config.toml
intermediate_size = 704
attn_scale = 0.125
init_std_down = 0.0
learning_rate = 0.00116
warmup_steps = 200
MLP neurons of a small language model. Each row is named by its layer, matrix (gate and up: input weights) and neuron, and shows model dimensions 112-175. Each number is 50 + 10 x the weight over its row's rms, rounded and kept within 0 to 99. A neuron's up and down rows have the sign that makes its largest values positive.
After each neuron's rows, "fires on" lists the tokens most often at its 100 highest values on Wikipedia text that the model never trained on.

L2.gate87:66 45 58 47 64 34 47 52 58 43 63 65 57 42 52 60 42 42 52 59 48 40 30 55 33 43 40 39 55 45 53 29 55 59 27 35 65 43 36 67 32 45 36 58 35 61 45 67 55 42 55 52 33 63 43 41 59 60 46 46 54 43 47 54
L2.up87:35 57 43 43 55 46 57 63 46 58 43 64 34 36 42 51 64 54 50 50 60 68 50 54 61 41 53 51 38 55 46 43 55 60 46 53 48 63 46 41 52 36 38 47 54 28 33 53 61 54 48 48 29 42 62 56 65 32 67 40 36 57 34 62
fires on: " on", " |", " to", ";"

L2.gate467:63 49 54 37 20 54 53 57 55 50 49 56 58 37 44 78 44 43 41 55 49 47 42 38 45 53 41 51 31 56 47 50 69 54 39 42 71 45 49 56 44 61 51 68 50 42 59 44 54 49 70 35 27 63 45 42 49 55 43 46 54 38 74 59
L2.up467:65 49 49 56 41 38 55 55 53 43 68 33 62 52 37 53 53 47 33 39 57 53 54 53 36 57 45 47 29 37 49 63 44 54 51 59 57 56 44 56 42 54 50 43 53 46 68 63 48 43 44 35 43 41 33 57 47 65 46 55 54 38 62 48
fires on: " |", "or", "od", " but", "on"

L2.gate635:53 37 44 45 50 36 44 33 50 42 53 51 44 57 57 45 56 51 49 26 36 43 42 61 43 50 33 49 40 55 47 77 40 46 33 50 47 50 36 48 33 59 41 52 45 34 61 53 63 46 50 56 46 53 61 63 43 52 52 49 45 46 73 36
L2.up635:64 46 43 54 53 36 51 61 48 48 57 60 55 71 49 41 42 40 37 51 35 41 62 61 42 75 46 60 37 50 49 48 66 54 81 47 49 41 45 48 35 47 53 43 64 60 46 45 50 42 66 44 65 67 43 51 49 46 62 36 68 38 51 63
fires on: " the", " at", " Indiana", " 14"

L2.gate528:43 38 43 26 40 64 60 27 51 51 43 62 50 61 52 66 55 46 51 59 38 54 55 44 33 45 45 39 48 67 55 12 65 71 60 49 46 53 41 60 57 70 40 41 32 48 64 32 65 51 37 53 54 57 67 52 40 70 50 42 40 49 72 49
L2.up528:52 42 48 53 59 66 57 40 44 48 46 50 58 68 55 49 60 51 56 65 62 60 60 43 52 44 41 55 38 48 41 41 53 52 54 44 67 59 57 44 61 48 39 36 44 36 55 38 47 37 38 52 41 63 42 64 39 58 57 33 42 43 40 66
fires on: "The", "',", " while", "s", "ation."

L2.gate108:55 29 51 33 54 49 39 46 62 46 62 48 54 53 55 59 33 55 44 47 47 30 44 41 34 61 50 56 49 79 46 71 44 48 69 44 63 56 30 50 66 61 41 43 55 63 51 48 61 64 59 30 49 28 53 50 38 33 58 61 61 35 49 51
L2.up108:52 48 52 48 41 49 55 57 43 41 40 60 64 56 39 55 45 47 69 48 50 31 40 45 46 32 23 52 57 55 63 54 53 71 45 45 75 34 53 49 52 50 39 51 50 50 48 52 47 49 44 62 55 74 53 54 40 48 53 28 63 47 49 65
fires on: " |", " County"

L5.gate493:37 55 53 40 69 42 50 49 58 58 46 48 47 41 51 55 35 66 37 57 54 45 57 59 65 51 39 47 49 63 47 33 62 65 51 51 39 40 46 22 46 39 44 56 37 34 67 41 46 51 60 59 68 28 60 41 35 63 41 44 65 69 49 50
L5.up493:37 52 39 51 64 62 54 57 59 35 51 45 40 56 41 69 46 44 35 45 63 56 55 78 63 61 66 51 46 34 54 49 55 63 33 49 48 60 33 35 39 50 50 40 53 49 68 64 49 60 51 58 63 51 42 40 54 50 44 32 57 63 45 34
fires on: " of", " footballer", " professional", " member"

L2.gate176:53 40 41 54 64 31 70 57 55 61 54 54 43 66 41 64 35 44 42 44 50 50 32 52 34 52 51 45 57 58 56 61 51 60 54 44 58 44 39 35 57 39 44 53 57 46 55 38 58 47 53 53 53 49 46 43 52 52 52 48 51 49 30 61
L2.up176:43 44 57 60 49 40 53 57 55 50 37 32 57 50 58 53 39 46 46 44 42 24 30 55 23 41 55 38 47 49 54 47 52 72 46 52 48 32 36 37 56 56 43 62 49 64 43 53 54 37 60 57 56 60 49 24 34 66 46 28 62 62 65 39
fires on: "In", " In", " high", "=", " mid", " highly"

L5.gate424:71 63 65 41 61 33 26 55 52 45 57 52 41 53 51 52 58 46 61 27 54 29 59 42 60 38 49 35 44 44 47 70 38 45 73 41 57 39 41 35 59 62 49 34 58 60 48 53 54 66 66 37 47 37 54 42 31 57 61 45 63 46 43 35
L5.up424:47 54 39 48 61 28 48 51 39 51 59 37 71 46 50 58 56 54 49 45 46 57 42 42 54 38 45 70 61 57 47 51 19 32 52 57 71 53 59 61 54 42 49 48 61 44 47 49 45 48 31 63 49 45 38 48 73 65 69 26 56 52 57 46
fires on: " of", "/"

L2.gate285:59 51 48 45 58 36 51 52 54 54 49 41 46 58 56 48 64 50 40 47 54 45 38 53 48 48 45 48 57 64 63 47 59 46 54 56 55 53 60 42 40 52 63 51 34 52 46 56 63 39 46 56 31 33 56 42 57 47 58 40 54 34 52 51
L2.up285:54 69 70 45 51 70 47 39 53 56 60 34 52 59 49 49 52 54 64 45 54 61 45 66 53 54 48 56 69 46 33 37 51 44 43 59 58 51 39 47 61 70 48 47 72 51 67 60 45 57 39 42 58 47 61 42 41 54 55 56 61 60 49 58
fires on: " |", " in"

L2.gate697:47 48 50 36 75 61 70 42 55 68 50 42 54 31 45 60 40 56 43 45 48 48 50 54 25 43 51 64 50 42 66 31 52 46 45 57 48 55 41 58 49 62 44 56 40 51 43 59 45 58 46 34 46 47 58 54 43 62 40 31 46 57 67 39
L2.up697:53 30 52 48 55 48 57 52 44 46 51 51 65 52 47 52 48 59 39 45 42 37 48 34 34 51 58 55 53 53 68 38 52 43 50 56 45 54 57 43 50 41 46 61 42 64 45 76 51 58 61 35 36 60 47 45 47 55 48 38 54 44 40 43
fires on: " /", " (L", " Y", " January", " Del"

L5.gate545:56 63 53 54 53 77 49 59 40 46 64 38 34 51 54 32 27 52 59 55 36 38 62 56 59 44 59 63 54 65 60 36 55 37 59 54 49 39 47 52 64 35 47 50 41 47 44 50 44 56 48 68 49 47 42 62 23 51 52 47 59 66 52 46
L5.up545:47 48 66 60 68 68 58 52 51 61 54 57 50 42 58 50 46 36 36 45 65 48 48 39 53 37 33 62 51 33 59 46 57 36 45 45 59 48 48 55 39 62 41 47 52 44 43 51 41 20 55 50 43 48 43 65 53 57 53 43 40 59 61 49
fires on: "u", "ar", "aba", " C", " Sal"

L2.gate200:56 60 61 49 62 64 37 47 30 66 45 51 59 66 43 54 52 54 38 39 57 56 51 54 41 55 45 59 53 39 61 51 48 37 67 38 69 55 45 59 50 49 46 54 55 48 45 31 36 53 46 41 52 34 54 55 54 56 53 52 30 40 37 49
L2.up200:54 45 55 57 39 48 41 47 48 63 50 48 46 52 32 41 67 53 47 52 31 60 55 53 40 31 64 62 66 69 43 68 59 49 61 53 54 38 48 46 44 70 50 61 56 56 51 30 53 45 53 64 46 49 48 59 47 46 66 55 43 31 48 61
fires on: "=", " 0", " |", "ed", " built", " designed"

L2.gate175:55 38 39 50 37 68 57 36 30 59 47 47 58 43 40 59 57 57 47 49 48 57 48 38 48 41 45 50 57 37 60 28 62 63 58 56 52 31 48 50 54 49 45 54 47 49 57 55 27 26 49 50 63 53 44 57 72 66 52 49 49 54 61 44
L2.up175:48 49 38 46 50 54 53 44 57 52 50 63 50 47 41 42 47 42 44 66 18 44 56 42 29 49 29 55 60 50 70 34 66 58 48 42 62 41 48 54 57 61 52 53 35 54 42 53 44 59 42 39 42 56 63 68 55 68 61 43 51 59 55 67
fires on: "The", " and", "'s", "===", " entered"

L2.gate252:35 49 64 51 43 50 62 57 49 42 44 54 51 53 60 59 56 31 44 57 44 47 59 65 42 34 51 63 58 54 70 41 63 53 58 51 51 54 58 54 55 48 61 53 63 53 34 55 63 30 33 59 40 39 60 63 39 51 68 46 49 39 46 64
L2.up252:39 62 64 47 51 41 56 51 34 57 48 73 26 54 51 54 56 58 50 57 42 72 50 58 53 52 35 65 67 38 42 29 47 49 58 35 32 31 57 51 47 52 30 56 47 41 48 52 26 55 55 50 60 54 50 54 49 34 52 47 50 64 36 56
fires on: " hold", " held", " at", " awarded", " given"

L2.gate397:29 50 47 41 46 29 62 05 61 48 42 62 68 53 60 55 33 46 40 55 37 59 62 62 46 54 48 50 50 48 60 46 38 44 48 31 42 52 33 66 48 57 41 46 34 25 51 44 53 51 31 47 26 61 59 45 62 65 57 49 44 53 53 42
L2.up397:46 71 48 46 50 57 42 38 39 63 37 43 45 50 46 39 57 41 34 56 54 66 68 52 51 59 35 67 55 55 60 42 39 59 55 39 46 50 56 60 63 53 46 48 35 41 43 39 52 45 50 47 43 57 56 35 47 43 56 37 56 59 34 41
fires on: "p", "P", "-p", " \"P"

L2.gate543:70 68 66 49 37 38 39 51 52 54 52 49 38 37 50 57 32 53 65 53 24 36 34 34 53 49 56 55 49 62 43 38 51 54 52 45 44 44 53 50 38 46 59 60 41 50 38 57 53 55 58 55 39 41 51 32 54 33 52 55 68 47 43 40
L2.up543:60 54 61 53 59 36 62 60 61 50 62 44 47 28 56 49 46 46 60 48 41 55 50 44 32 56 61 54 35 38 48 36 45 57 61 56 43 53 43 46 49 58 72 47 49 54 64 54 55 32 48 43 53 57 42 61 42 37 49 49 50 55 37 56
fires on: " from", " At", " Em", "|", " fav", " "

L5.gate697:45 34 42 47 52 52 27 22 60 60 52 67 50 47 52 41 48 52 59 51 55 57 59 43 49 69 49 45 56 49 60 42 42 52 56 39 36 39 44 60 36 55 41 49 38 33 49 47 58 56 44 67 33 48 55 53 52 52 35 42 49 56 52 34
L5.up697:41 45 47 42 57 58 46 38 64 64 59 36 34 51 61 50 53 38 58 41 53 50 59 62 45 66 50 53 50 49 56 49 53 62 61 50 35 62 45 56 48 54 54 56 38 52 42 65 67 56 58 51 61 50 44 61 66 65 44 43 60 73 62 34
fires on: " d'", "\"", "e", "'", " Di", " l'"

L2.gate535:39 63 50 55 50 43 64 53 62 59 55 62 54 44 53 52 51 55 26 60 49 60 55 56 53 66 39 51 49 58 45 44 62 61 30 47 60 58 61 50 54 57 48 51 44 42 50 66 54 57 53 50 72 33 48 35 49 64 51 40 85 71 56 50
L2.up535:26 47 46 65 53 42 39 59 61 31 61 43 53 57 57 57 60 59 45 58 61 67 60 53 43 48 55 52 35 59 49 51 52 56 50 66 56 46 61 15 57 34 44 30 67 53 58 53 41 42 48 51 54 46 25 55 52 60 62 36 56 55 49 48
fires on: " of", " His", "The", " book", " Universe", "His"

L2.gate381:42 57 47 58 33 36 58 53 75 61 62 77 74 52 36 46 44 47 40 68 31 35 45 58 48 72 48 49 42 32 57 44 54 45 47 52 50 55 48 59 61 34 51 61 49 56 62 45 40 62 34 58 42 47 48 59 49 61 21 53 34 48 51 46
L2.up381:54 29 38 65 37 57 44 58 35 54 49 67 55 60 56 42 50 65 42 67 45 62 49 51 48 41 61 56 24 47 64 54 38 70 27 60 48 50 63 30 68 40 46 56 59 60 35 66 41 60 49 48 36 47 29 52 43 40 51 43 49 49 32 50
fires on: " he", " against", " side", " UK"

L2.gate286:54 42 39 43 57 52 55 45 61 67 63 60 51 36 63 61 59 34 36 40 37 49 53 26 34 59 33 53 52 53 56 41 63 51 42 50 43 38 41 65 55 45 37 62 24 48 50 39 55 50 46 34 66 62 58 68 53 62 54 59 38 41 42 55
L2.up286:65 65 51 37 44 47 65 80 53 45 42 52 63 62 48 46 62 31 51 36 57 57 46 49 54 63 35 46 42 52 51 49 51 59 52 35 63 50 63 62 57 61 50 58 59 47 44 44 59 62 53 54 49 44 49 65 48 45 66 57 45 41 47 49
fires on: "=", " to", " |", " –", " service", " became"

L2.gate619:60 50 46 65 58 37 60 50 46 41 44 42 51 59 44 52 47 39 64 48 61 68 53 38 42 35 35 54 57 66 42 48 42 53 43 28 57 48 58 49 41 67 45 59 57 58 36 48 63 56 57 43 32 48 68 52 69 42 44 53 61 25 36 41
L2.up619:58 52 42 48 44 49 48 48 63 46 44 59 58 67 59 53 34 52 35 46 52 36 48 39 68 55 58 53 53 57 53 70 49 65 48 61 46 53 51 43 50 34 74 42 51 43 53 41 52 42 50 36 21 43 50 57 68 54 52 46 26 53 44 60
fires on: "'", " album", " record", " had", " have"

L5.gate664:55 51 57 61 47 47 44 53 59 54 41 49 43 48 35 60 43 32 54 58 63 52 27 59 58 57 55 27 37 61 54 42 57 34 30 48 41 56 41 62 44 70 42 47 64 51 44 60 53 55 64 65 60 37 50 47 48 47 32 64 51 50 57 54
L5.up664:57 50 55 38 56 43 43 36 49 44 46 41 46 53 41 30 48 38 35 49 48 56 44 42 46 47 59 33 51 43 58 43 62 51 50 40 56 34 28 41 33 52 63 62 43 52 52 43 49 51 61 53 49 67 41 45 42 39 40 68 50 48 45 60
fires on: "-", " A", "g", "he", "ä", "l"

L2.gate184:53 59 54 32 50 29 51 49 48 52 50 49 51 60 57 50 53 35 45 32 34 49 49 41 54 33 40 37 60 29 57 57 44 44 57 22 47 26 39 68 54 56 61 60 52 66 40 51 60 64 43 44 46 41 58 74 44 38 46 28 37 50 77 44
L2.up184:64 50 39 37 45 65 69 43 37 63 46 29 44 38 59 49 60 55 49 35 44 51 62 53 56 33 66 47 51 61 30 69 43 37 41 52 51 46 47 52 68 47 54 65 62 56 48 47 51 46 68 57 37 44 43 65 50 34 43 42 40 47 47 53
fires on: "|", " |", " "

L5.gate202:35 49 53 43 62 45 39 47 59 56 45 42 55 57 61 71 39 41 40 58 67 48 55 71 47 54 43 33 57 40 46 26 54 69 66 49 35 50 59 34 35 36 49 45 31 60 53 40 39 59 53 59 39 52 51 47 59 70 45 42 55 63 44 41
L5.up202:59 72 50 46 25 49 52 57 43 52 59 56 78 37 65 31 54 44 37 49 38 51 48 54 53 41 60 44 48 47 44 54 47 57 43 45 63 48 62 41 36 56 55 44 44 49 61 58 56 56 57 31 63 40 53 44 59 48 45 40 52 45 48 53
fires on: "m", "am", "p", "em", "om", "ow"

L5.gate473:55 61 63 26 33 46 47 36 52 63 45 37 53 50 59 51 29 52 41 54 51 40 54 43 48 45 37 47 49 43 57 47 56 52 67 44 38 41 75 63 42 47 44 45 44 39 53 52 46 46 48 54 43 32 72 39 48 55 61 54 58 37 50 36
L5.up473:52 62 62 59 55 48 32 59 62 47 55 42 58 46 55 53 39 54 49 47 59 52 42 41 48 52 60 43 43 52 58 63 45 52 43 74 38 43 49 61 39 42 43 53 56 51 39 48 52 49 53 70 49 65 36 34 64 62 26 54 57 51 57 42
fires on: " for", " on", "J", "I", "us"

L5.gate440:51 63 56 52 46 46 55 45 48 44 28 42 55 46 51 70 50 61 48 39 52 49 51 43 51 45 29 54 53 55 57 48 47 73 60 50 44 52 34 40 45 76 64 59 39 55 48 59 61 47 45 31 60 53 54 44 59 46 56 28 64 50 43 31
L5.up440:46 72 52 54 37 63 63 50 62 57 43 56 69 54 51 32 57 62 61 36 54 53 58 52 53 54 57 41 61 45 50 42 36 51 62 59 58 45 56 31 48 29 54 51 49 52 54 39 56 50 50 54 29 45 56 48 37 39 61 57 41 52 59 60
fires on: "ing", "es", "am", "s", "on"

L2.gate65:50 53 75 49 50 63 59 37 47 70 59 53 55 65 45 45 50 36 49 37 50 64 49 46 44 44 43 43 53 27 36 60 45 49 60 42 53 52 58 65 49 68 53 19 56 53 65 67 52 51 35 52 68 37 49 37 53 46 33 56 44 60 51 57
L2.up65:53 61 72 47 33 71 46 55 47 64 63 52 35 60 55 53 47 45 61 45 60 68 57 44 50 38 43 52 37 42 47 56 51 59 71 37 45 52 42 50 53 50 44 39 66 55 38 54 52 38 50 68 52 45 45 55 53 38 65 44 40 55 38 78
fires on: "it", "os", "iz", "omer", "oc", "eric"

L2.gate207:62 55 28 57 46 59 42 71 52 52 66 54 25 62 51 46 28 68 38 64 70 33 47 41 55 55 49 42 55 50 54 58 46 54 71 59 63 59 63 56 59 52 32 32 50 47 59 48 42 30 62 35 31 58 63 36 60 48 50 50 44 41 41 52
L2.up207:55 51 45 50 58 56 58 57 52 30 47 61 45 65 31 65 55 60 41 48 73 80 61 45 42 53 54 56 52 66 50 55 43 51 62 54 56 47 65 53 50 45 49 50 64 56 36 61 36 48 45 44 53 40 61 36 57 59 37 52 40 48 46 67
fires on: " |"

L5.gate455:53 51 70 43 62 55 49 44 53 52 37 50 50 62 58 73 49 38 50 41 43 55 40 44 52 49 57 35 39 64 26 52 64 46 42 47 46 53 43 28 50 56 55 42 59 47 46 47 44 54 53 36 53 66 48 68 59 67 51 41 51 64 72 40
L5.up455:61 38 62 62 47 53 52 47 43 38 47 41 42 48 47 45 52 43 32 63 53 62 34 57 47 46 54 51 66 61 56 53 42 46 42 55 48 38 46 54 42 65 45 46 53 53 49 70 41 46 53 47 59 49 46 49 49 58 46 69 35 41 42 46
fires on: "-"

L2.gate95:57 45 41 32 63 59 58 34 47 62 45 54 47 51 60 59 54 55 36 53 50 45 59 46 20 48 51 49 52 59 48 47 62 58 52 57 55 58 44 62 52 58 51 54 44 38 47 62 41 47 57 38 45 52 61 57 50 75 54 26 48 65 70 47
L2.up95:53 46 40 33 65 60 63 40 47 61 46 45 51 55 63 64 57 51 37 52 49 55 56 46 10 45 50 54 51 54 50 49 62 54 53 59 49 57 44 59 60 54 47 49 46 38 43 68 41 49 52 27 42 50 67 62 60 74 52 27 51 62 63 46
fires on: "\n", " (#", " (the"

L5.gate114:33 36 37 46 40 61 54 45 58 52 43 56 52 66 56 68 31 50 63 35 46 52 41 49 60 38 56 51 49 47 43 48 40 52 47 41 48 40 41 49 43 59 36 46 38 48 35 61 41 48 59 47 56 51 35 73 53 57 71 41 61 46 53 68
L5.up114:63 52 36 44 49 71 56 57 49 52 39 47 47 49 39 39 47 59 76 56 64 60 46 44 47 59 51 64 43 56 43 55 50 37 60 41 64 43 44 53 48 59 50 65 52 47 45 37 56 48 44 59 65 71 50 35 49 57 50 44 47 46 48 30
fires on: "\n", "ES", "-", "re", "aba"

L2.gate552:59 47 45 46 56 52 44 42 54 35 49 56 51 85 53 59 44 37 49 42 38 59 66 47 60 38 62 51 56 58 65 80 25 39 62 54 47 55 45 57 47 51 39 50 61 40 43 66 56 54 50 40 39 61 52 33 51 43 53 60 43 28 51 51
L2.up552:43 61 33 60 46 57 43 48 46 49 65 52 65 69 43 60 57 37 45 49 56 71 61 48 44 56 57 61 43 45 51 57 36 46 64 59 49 46 46 56 71 46 54 54 61 57 44 55 55 32 40 47 40 54 52 55 51 61 58 59 28 46 51 48
fires on: " which", " who", " cover", " voice", "/"

L2.gate554:68 50 60 60 47 56 59 59 62 61 44 56 54 62 45 45 44 42 50 40 55 44 37 39 43 52 46 54 44 62 39 28 76 41 52 46 58 48 52 47 42 57 58 51 43 25 61 66 61 42 57 38 53 61 46 58 78 56 39 46 49 58 52 49
L2.up554:38 29 63 48 56 52 62 42 53 47 41 37 51 68 56 43 41 52 58 38 53 35 65 69 49 62 45 47 41 65 64 65 37 41 50 53 57 51 52 36 52 54 65 40 48 56 59 54 46 43 40 47 63 73 57 63 66 61 53 61 30 61 41 59
fires on: "-", " of", " in", " at"

L2.gate22:60 45 40 41 51 55 50 43 41 54 55 34 55 50 54 39 40 56 67 40 41 39 47 45 56 50 47 39 56 35 42 47 43 47 59 55 44 54 45 51 47 62 56 56 46 47 68 48 54 64 66 28 70 53 66 33 45 50 58 55 53 53 56 38
L2.up22:37 51 44 52 53 54 60 40 51 47 53 59 28 56 45 39 56 57 42 24 23 61 54 45 69 45 48 50 55 50 48 41 62 33 25 62 61 56 47 54 55 39 33 56 56 38 45 41 39 41 67 56 57 59 48 74 44 51 60 44 57 44 37 41
fires on: " is", "\n", " was", " as", " who"

L2.gate670:58 51 54 47 48 62 28 53 50 46 40 44 31 74 52 75 41 48 31 59 31 40 38 48 35 47 55 43 30 55 70 55 56 61 53 51 51 43 36 57 58 51 55 36 50 65 53 35 61 47 57 33 50 54 60 42 53 57 36 47 63 61 46 65
L2.up670:47 43 47 60 45 42 67 60 43 51 52 56 42 45 50 43 48 58 58 39 52 61 38 49 62 41 65 43 43 50 52 54 46 62 44 51 60 28 61 52 66 40 40 58 60 30 51 62 45 32 58 37 62 32 32 52 61 59 50 60 49 58 52 38
fires on: " The", " as", "The", " |", " A", "\n"

L2.gate399:40 33 60 47 54 68 55 50 32 48 56 64 66 43 53 42 47 50 43 62 62 57 59 40 46 72 44 38 53 47 44 61 61 58 44 54 43 36 51 61 54 47 43 46 47 59 57 68 43 48 42 31 67 56 76 44 16 58 48 51 60 51 46 48
L2.up399:51 25 39 49 56 51 48 55 57 55 44 48 52 51 53 31 57 36 36 65 49 46 58 55 51 65 36 50 26 48 46 66 40 55 54 69 48 34 31 63 43 56 69 67 44 74 48 42 50 55 53 44 53 60 45 55 52 41 63 62 48 31 65 35
fires on: "'", " financial", " d'", "š", "ás", "ñ"

L5.gate564:51 55 57 40 58 67 48 43 52 46 23 44 34 49 66 46 66 44 52 39 33 53 43 32 34 46 51 54 45 63 35 30 42 30 61 52 43 59 49 64 39 75 37 68 59 55 34 63 45 56 54 60 47 51 70 51 54 42 42 48 43 57 53 55
L5.up564:49 45 46 70 41 56 47 35 47 38 48 50 31 37 42 55 66 42 52 48 66 31 43 38 46 37 47 56 50 58 44 42 57 29 36 42 66 58 36 52 47 57 54 26 53 47 48 60 55 43 65 49 53 63 46 52 58 57 33 60 36 55 32 66
fires on: "-", "==", "="

L2.gate385:56 45 56 44 58 53 42 62 32 46 44 54 52 47 49 52 43 39 30 51 63 45 44 20 46 44 61 41 71 59 64 50 53 42 37 53 58 70 64 43 49 49 50 47 52 49 31 55 35 49 50 50 41 41 48 53 51 56 46 42 53 44 47 51
L2.up385:50 44 54 50 64 70 39 51 38 73 57 53 51 53 58 48 44 54 41 52 54 38 61 40 45 57 59 46 49 53 53 46 63 46 49 48 55 61 59 54 54 46 65 55 46 47 42 46 42 36 31 61 44 57 46 47 38 53 62 48 46 57 37 52
fires on: "R", " (L", " (M", " (R", " (V", " (G"

L2.gate677:50 58 53 52 55 61 50 37 61 45 59 48 53 49 46 63 28 38 45 55 47 56 50 49 48 62 39 55 59 35 39 35 47 55 54 53 48 34 33 54 53 60 50 42 58 35 55 38 45 70 44 62 41 31 59 64 51 59 44 42 33 56 54 61
L2.up677:40 32 49 54 34 50 34 51 53 43 49 35 55 48 38 47 52 65 35 47 43 53 41 48 49 66 54 60 47 51 46 55 56 56 62 51 48 37 46 47 56 54 73 41 51 54 54 44 37 51 49 64 43 36 47 59 66 51 55 48 43 50 43 55
fires on: " sp", " Mor", " hy", "phy", " living", " Nintendo"

L5.gate255:34 35 52 58 57 73 48 58 39 47 51 37 51 54 54 38 57 54 25 43 61 45 52 48 39 29 51 41 65 51 45 43 54 42 50 45 59 41 54 53 65 43 44 52 44 50 56 53 43 56 42 52 26 47 50 57 70 53 51 34 44 53 35 57
L5.up255:64 64 40 50 45 55 42 56 30 56 71 48 36 61 54 50 64 53 43 51 56 39 47 52 52 41 55 43 48 63 36 42 43 60 61 56 32 48 28 64 38 80 52 63 56 65 55 41 46 51 52 59 62 46 71 59 34 33 46 43 52 46 49 45
fires on: "\n", " is", " lead", "er", "op", "ar"

L2.gate114:44 41 47 73 42 26 52 54 32 62 37 51 63 78 48 35 77 49 47 65 42 64 37 49 51 37 28 36 53 55 51 57 53 36 50 49 50 45 63 61 56 54 33 58 45 43 40 45 47 35 43 63 50 51 55 60 54 59 61 48 43 25 48 50
L2.up114:31 47 55 49 42 41 62 42 28 62 38 61 53 70 52 38 63 62 52 57 38 47 50 53 57 66 48 42 57 42 54 35 49 44 33 36 36 62 56 62 80 56 39 50 40 40 30 44 52 41 31 67 51 37 57 73 53 49 59 64 38 45 53 47
fires on: " and", "ic", " –", " |", " of", " %"

L2.gate71:49 37 42 41 50 48 46 52 46 62 49 54 54 70 54 53 60 58 49 45 49 55 33 63 27 43 44 65 54 32 59 55 54 45 38 52 55 46 59 71 57 33 52 53 51 56 41 48 46 55 42 53 57 46 56 65 52 60 53 52 57 53 70 44
L2.up71:50 42 60 45 54 53 31 50 48 48 57 27 47 52 51 59 50 55 43 37 65 45 60 39 50 47 37 35 49 54 36 46 41 38 52 57 37 39 46 62 56 40 71 50 33 52 57 39 47 52 37 61 48 53 60 38 51 68 46 40 56 45 32 50
fires on: "\n", " /", " in"

L2.gate318:34 45 34 46 34 40 34 57 44 47 52 40 35 68 44 47 31 52 46 63 45 39 53 53 41 38 57 50 37 57 60 50 46 42 57 33 42 52 49 43 46 56 57 38 41 49 45 59 64 42 53 36 47 53 48 53 49 55 54 51 61 66 58 39
L2.up318:26 35 43 44 40 47 44 63 38 56 48 35 45 68 55 42 41 44 51 59 41 41 53 52 34 34 58 52 41 53 51 42 39 44 48 29 42 43 33 35 42 60 57 51 35 48 38 64 66 39 47 40 48 41 44 52 54 49 49 53 71 72 60 47
fires on: " May", " February", " Dec", " July", " June"